From a checkpoint of a small transformer trained on Wikipedia.
Size: 5 heads of 32, vocabulary 8192.
Architecture: LayerNorm before each block, learned and rotary positions, no biases in attention or MLP, untied embeddings, attention and MLP in parallel.
Training: 202M tokens, 6174 steps.
MLP neurons of a small language model. Each row is named by its layer, matrix (up: input weights) and neuron, and shows model dimensions 48-111. Each number is 128 + 24 x the weight over its row's rms, rounded and kept within 0 to 255.
Before each neuron's rows, "fires on" lists the tokens most often at its 100 highest values on Wikipedia text that the model never trained on.

fires on: ":", "ation", " votes"
L3.up589 [ 98 149 175 119 105 133 153 113  79 130 128 131 143 147 122 141 140 120 156 148 155 172 138  85  83 145 101 148 119 110 131 123 111 134 104  71 117 135 151 107 101  93 106 128 129 162 159  80 109 173 127 107 122 110 162 104 110 111 128 120 134 107 135 126]

fires on: "′", " had", "°", " also", " and", " has"
L9.up102 [102 108 156 153 105  93 162  92 137 154 164 167 186 131 123 134 133 163 142 117 119 154 126 126 159 135 154 110 120  87 145 149  98  99 128 138 121 143 127 168 146 142 125 132 119 132 117 145  94  77 128 117 111 153 155 160 142 102 189 134 145 100 134 130]

fires on: ",", " to", ":", " of"
L8.up469 [114 103  93 126 139 112 147 159  97 122 137 168 137 135 126 157 157 117 130 156 109 171 155 137 155 140 149 141 141 109 109 157 134 131 110 153 154 106 100 120 121  96 116 100 128 137  82  67 104 169 123 150 122 119 123  67 131 112 167 157 168 146 131 130]

fires on: " |", " and", "\n", "omet", "ric", "met"
L10.up284 [138 101 102 148 118 148 159 148 104 133  99 124 132 149 125  86 113 136 122 130 142 194 125  98 142 165 140 110 125 128 118 167 151 115 101 124 132 145 194 135 143 144 121  59 140 120 133  87 117 158 137 119 124  71 130 118 115 126 125 122 110 101 160 127]

fires on: "ing", "d", "s", "ng", "na"
L6.up299 [111 121 148 117  90 156 123 120 106  95 127 110 156 157 109 146 160 129 134 121 143 128 152  93 155  94 163 127 102 107 101 135 148 152 129 104 108 166 173 128 146  97 124  80 112 139 124 100 110 116  93 109 188 156 116 133 126 105 172 111 133  65 125 154]

fires on: ",", " as", " currently", " ="
L8.up615 [125  99 110 120 129 158 200 109 139 125 197 137 133 159 118 117 118 120 131 118 127 128 139  94 134 142 129 161  93  92 164 154 114 123 143 112 138 121  83 161 136 147 140 112 130 101 120 121 114 145 110 115 127 144 104  94 144 102 148 135 174 124 120 109]

fires on: ",", " (", " the", "y"
L8.up33 [113 124 162 145 128 131 161 170 105 147  89 139 119  60 143 121 115 108 115 136 107 113 137 153 141 151 140 133 118 132 143 120 131 162 123 124 137 135 136  99 121 107 182 118 141 121 122 102 123 133 124 131 139 101 120 109 124 136 141 144 125 142 193 185]

fires on: ".", ",", " and", "ric"
L3.up410 [126  93 139 136  97 128 143 132 106 121 125 144 124 150 165 139 133 130 123 109 130 161 145 141 159 108 103 147 134 122 128 157 129 141 110  92 150  70 125 125  96 137 136 133 168 127  53  69 126 127 117 110 120 151  96 154 142 107 153 153 184 126 122 142]

fires on: " of", ".", ":", " by", " The", "op"
L8.up79 [154  97 118 118  85 133 137  86 142 117 134 127 134 144  82 133 141 116 128 130 184 126 147 133 139 151 120 179 124  94 148 136 109 144 114  90 164 126 123 142 114 136 174  82 149 147 151 117 122 110 111 103 133 122  94  92 139 120 153 124 123 160 146 113]

fires on: "ist", "r", "er", "or", "ey"
L4.up35 [130 111 108 140 160 126 141 116 110 117 144 106 139  86 107 112 167 143 104 156 129 127 139 110 161 149  90 141  92 150 131 129 100 108 112 114 132 147 160 114 149 104 154 114 170 132 140 151 130 104 148 122 171  64  94 105 104  91 111 143 145 123 134 154]

fires on: " place", ":", "t", " Year", " Silver", "\n\n"
L4.up302 [ 75 130 143  62 121 147 115  93  86 123 122 136 159 158 109 114 152  83 104 141 125 168 166 130 129 121 132 150  88 128 112 113 132 145  97 108 117 173 146  99 110 108 132  83 141 139 149 141  99 121 152 120 113  90 155  98  69 173 130 165 103 142 185 129]

fires on: "\n", ";", " where", ","
L10.up546 [138 125 127 141 112 107  94 143 144 153 141 135 143 172  78 130 132 134 125 125 144 137 155 120 138 147 168 122 138 156 151 116 132 148 133 138 135 115 114 187 126  66 152 121 176 121 103 113  85  91  99  93 175 111 139 153 108 100 135 157 170 167 113 138]

fires on: ","
L3.up4 [132  96 153 143 134  95 171 161 108 151 150 153 145 113  85 112 118 135 141  93  99 138 169 110 148 116 188 109 119 176 153 125 132 115  96 123 119 111 127 107 155 107 107 111 139 133 104 109 102  94 101 100 156 130  93 118 123 110 176 163 149 170 148 150]

fires on: ",", " (", " =", "'", "nik"
L8.up423 [123 134 117 166 104 113 125 147 106 162 145 134 115 141 123 137 111 139 156 130 159 178 134 123 141 141 138 120 111  71 147 113 108 143 156 144 135 121 107 141 144 104 146 124 106 134  41  82 121 112 116  99 105 108 154 155 117 128 177 145 177 150 135 129]

fires on: ",", " that", "C", "G", "F", " 18"
L8.up196 [144 137 137 179  85 155 132 136 133 102 107 156 158 160 106 165 120 124 134 112 125  95 112 119 162 129 119 140 125 106 187 150  98 142 147 126 137 105 143 118 114 123 125 108 124 141 159 136 148 108 109 103 153  79 131 118 114 121 181 146 164 130 129  91]

fires on: " of", " is", " |", " for", " in"
L10.up540 [147  79 121 112 106  89 108  59 139 123 112 148 121 114 181 117  93 124 175 140 142 145  90 103  90 132 157 146 155 135 144 139 131  60 118 147 121 130 151 147  97 111 157  92 130 147 119 151 114  81 108 108 173  97 102 115 130 144 165  99 128 102 124 132]

fires on: "%", "s", "-", "y", "es"
L8.up229 [130  69 145 157 113 109 121 134 121 134 144 142 127 101 146 169 116  99 103 126 165 154 112 133 109 198 138 185 160 105 150 139  79 110 122 119 145 155 163 145 130 106 123 175 125 157 102 135 122 119 142 101 147 105 143 124 116 128 144 148 150 155 132 120]

fires on: "ing", " that", "ng", "ori", " from"
L4.up304 [116 135 159 161  96 120 129 140 117 105 175 124 150 124  63 163 127 138 112  95 115 137 141 102 139 122 163 129 100 118 134  96 113 130 120 142 131 179 151 129 156  97 136 110 161 111 128  88 110 138 119 142 151 130  97 140 150  94 170 165 117 148  96 136]

fires on: " and", " the", " it", " of", " in", " he"
L8.up74 [131 133 128 111 159 145 164 112  74 137 115 153 147 132 121 145  95 134  94 140 113 178 186 158 141 141 144 125  96 104 156 127 115  94 106 113 151 104 165  99 160 135 113 105 161 147 104 168 137 113 143 123 120 113 108 134 110  94 151  95 107 146 163 134]

fires on: " as", " As", " when", " also"
L8.up447 [112  78  99  83 119 112 145 154 100 143 136 145 137 132 108 119 135 146 130 131  92 150 120 126  88 146 142 156  90  79 162 116 121 163 109  73 165 119  94 116 103 148 101 162 159 119 105 152 114 110  97 128 133 126 116 140  97 147 142 125 171 122 135  81]

fires on: " the", ",", " later", "H", "."
L8.up323 [119 115 128 124  75 126 146 164 103  97 143 130  78  68 142  98 128 109 118 136 100 156 164 120 137 140 141 121 136 131  95 122  98 131 163 114 102 119 121 131 184  86 137 115 141 107  94 123 116 117 119 105 135 126  86 116 137  80 123 191 139 122 124 185]

fires on: " and", " |", "ly"
L6.up78 [134 120 131 134 126 130 124 138  90  98  95 155 122 132 121 106 104 182 120 107  99 102 137 129 139 140 159 151 104 108 128 136 141 142 106 102 119 156 156 106 119 143 126  95 115 133 140 121 106 152 131 128 122 102  73 146 161 110 137 150 122 129 137 139]

fires on: ",", " to", " years", " prison", " of", " 1939"
L3.up533 [131 130 139 152 141 101 121 136 145 118 135 113 164 103  91 137 117 155 162 145 159 158 144 161 120 131 177 106 142 105 146 121 105 112 143 152 147 150 109 148 161  92 120  85 148 121 121 126 109 128 132 131  97 136 152 168 122 103 193 144  97 126 160 131]

fires on: " has", " was", " had", " have", "|"
L10.up616 [121 143 124 109  99 100 156 117 133 134 126 128 181 154 150 194 103 166 100 153  94 144 107 118 168  88 156 138 133 125 163 168 156  98 163 149 142 125 109 138 115 103 114 132 120  90  94 136  93 103 137 135 158 125 134 134 125  74 136 137 155 131 135 131]

fires on: "s", "ry", "b", "m", "y", "r"
L8.up549 [107 126  98 154  92 152 118 144 153 119 117 187 153  96 161 175 110 143  87 151 152 183 116 140 163 160 119 164 140 138 115 123 137 119  97 124 104 126 141 125 132 142 124 106 148 151 118 132 127 114  99 107 111 115 133 103  88 151 146 118 158 136 129 107]

fires on: "n", "t", "d", "r", "s"
L6.up307 [ 92 111 124 149 137 192 129 117 146 147 158 165 159 110 118 181 143 127 138 128 155 128 117  90 109 103 153 151 102 139 144 117 124 156 149 158  98 138 147 117 142 160 152  93 180 156 104 104 113 129  68 154 131 104 154 113 105 131 131 129 157 127 158  57]

fires on: " of", " res", " for", "iv", " rel", "int"
L6.up146 [109  82 108 114 107 111 148 113  82 116 110  98 141 137 159 119 141 107 153 117 141 115 114  92 146  94 174 158 130  85 111 154 107 125 150 137 185 138 102 109 107  95 138  89 117 154  69 138  98 138 123 125 148 117 119 118 161 135 156 129 120  99 177 122]

fires on: "r", "ter", "-", "ti", "er", "ho"
L6.up157 [146 129 119 164 145 147 145 130 142  96 158 138 158  74 152 137 115 122  84 158 140 103 138 110 150 141 103 135  76 103 134 135 135  67 112 142 131 150 163 168 134 140 124 168 157 112 134 131  91 146 134 150 132 101 171  95  94  58 141 130 166 169 159 136]

fires on: ","
L10.up347 [117 118 132 171 127 135 171 153 119 106 127 189 131 125 136 148 173  97 144 130 132 113 159  98 140 122 171 144 156  99 177 171 114 125 146 124 167  97 117 125 107 112 125 152 131 108 119 131 121 154 110 131 123 103  79  74 116  91 136 119 169 132 137 127]

fires on: " (", ",", ".", "born", "r", "cest"
L6.up168 [115 152 124 121 150 164 122 133 130 128 146 129 157 111 116 128 118  97 172 155 149 166 132 137 139 139 122 113 130 129 160 151 152 124 121 129 126 175  92 112 134 121 136 144 158 116  76 108 154  95  71 121  91  57 131 130 114 131 148 168 140 177 145 127]

fires on: ":", "ct", "th", ".", "eth"
L6.up556 [107  94 100 150 144 102 164  88 136  84 103 132 120 134 113 190 115  88 117  79 186 133 148 125 143 137 132 113 134 109 136 176  99 130  98 118 151  92 104 129 142 135 111 133 109 172 147 112 100 117  93 104 101 132 147  97 115 152 142 155 117 163 124 112]

fires on: "ed", "d", "ren", "ered", "rated", " placed"
L3.up227 [133 114 114 182 161 110 120 114 127 123 165 133 150 146 120 130 108 122 115  78 119  85 118  97 129 104 124 137 127 162 135 120 124  87 138 169 123 119 125 131 159 125 139 117 132 124 150 140 113 130 111 112 131 156 129 148 138 116 160  85 168 154 131 141]

fires on: " and", ",", "|"
L9.up508 [112 116  99 110  83 141 161 120 129 147 110 154 151 108 117 115 124 144 128 139  87 160 191 134 118 150 148 146 108 125 111 153 131 107 150 146 137 129 144 151 117 136 107 115 132  91 105  92  49 151  88 119 116 140 133 102 140 111 174 154 126 120 123 152]

fires on: ".", "S", "s", "ac", "arth", "C"
L9.up456 [110  91 158 110 113 136 135 148 147 149  98 108  99 135 149 142 132 131 176 136 152 130 110 115 125 114 123 151 105  89 159  98 130 137 122 119 182 129 131 151 168 126 155 146 115 144 102 102 135 100 105 114 114 143  92 111 137 131 139 166 140 122 100 123]

fires on: " and", "ho", " \"", " do", " |", "\\"
L9.up468 [ 91 123 143 103  98 116 132  98  78 143 125 145 159  91 107 135 120 169 180 163 100 101 111 106 162 174 136 132 109 125 124 120 124 134 103  78 145 127 151 146  99 111  98 135 131 114 135  90  82 144  87 198 140 140 120 136 121 109 144 166 120 118 154 128]

fires on: " and", " of", ","
L3.up340 [115  80 144 101  95 134 145 111 121 133  90 152 158 158 156 131  98 130 120 166  97 159 110 125 134  79 132 123 163  94 122 126 163 147 106 119 135 100 125 136  89  85 127  95 122 163 131  73  72 116 125 154  86 154 106 134  86 130 179 147 139 116 142 124]

fires on: ")", ",", "\"", " 12", "'"
L9.up295 [120  95 112 172  66 126 141 159  97 169 160 143 129 141 136 140  89  73 112 137 147 145 137  95 155 156 126 129 105 111 119 140 124 124 114 125 117 103  89  79 129 134 172 147  85 146 126 104 142 104  93 146 132 119 149 117 133 107 186 144 135 182 159 150]

fires on: " and", " &"
L9.up66 [105  76 101 111 109 156 136  86 106 137 123 135 195 140 149 156 112 150 118 142 136 172 164 141 137 153 121 128  98 108 134 148 137 121 115  93 161 108 191 140 116 128 117 124 120 124  84 112 103 112 103 127 133 110 123 143 120 138 155 169 149 130 125 138]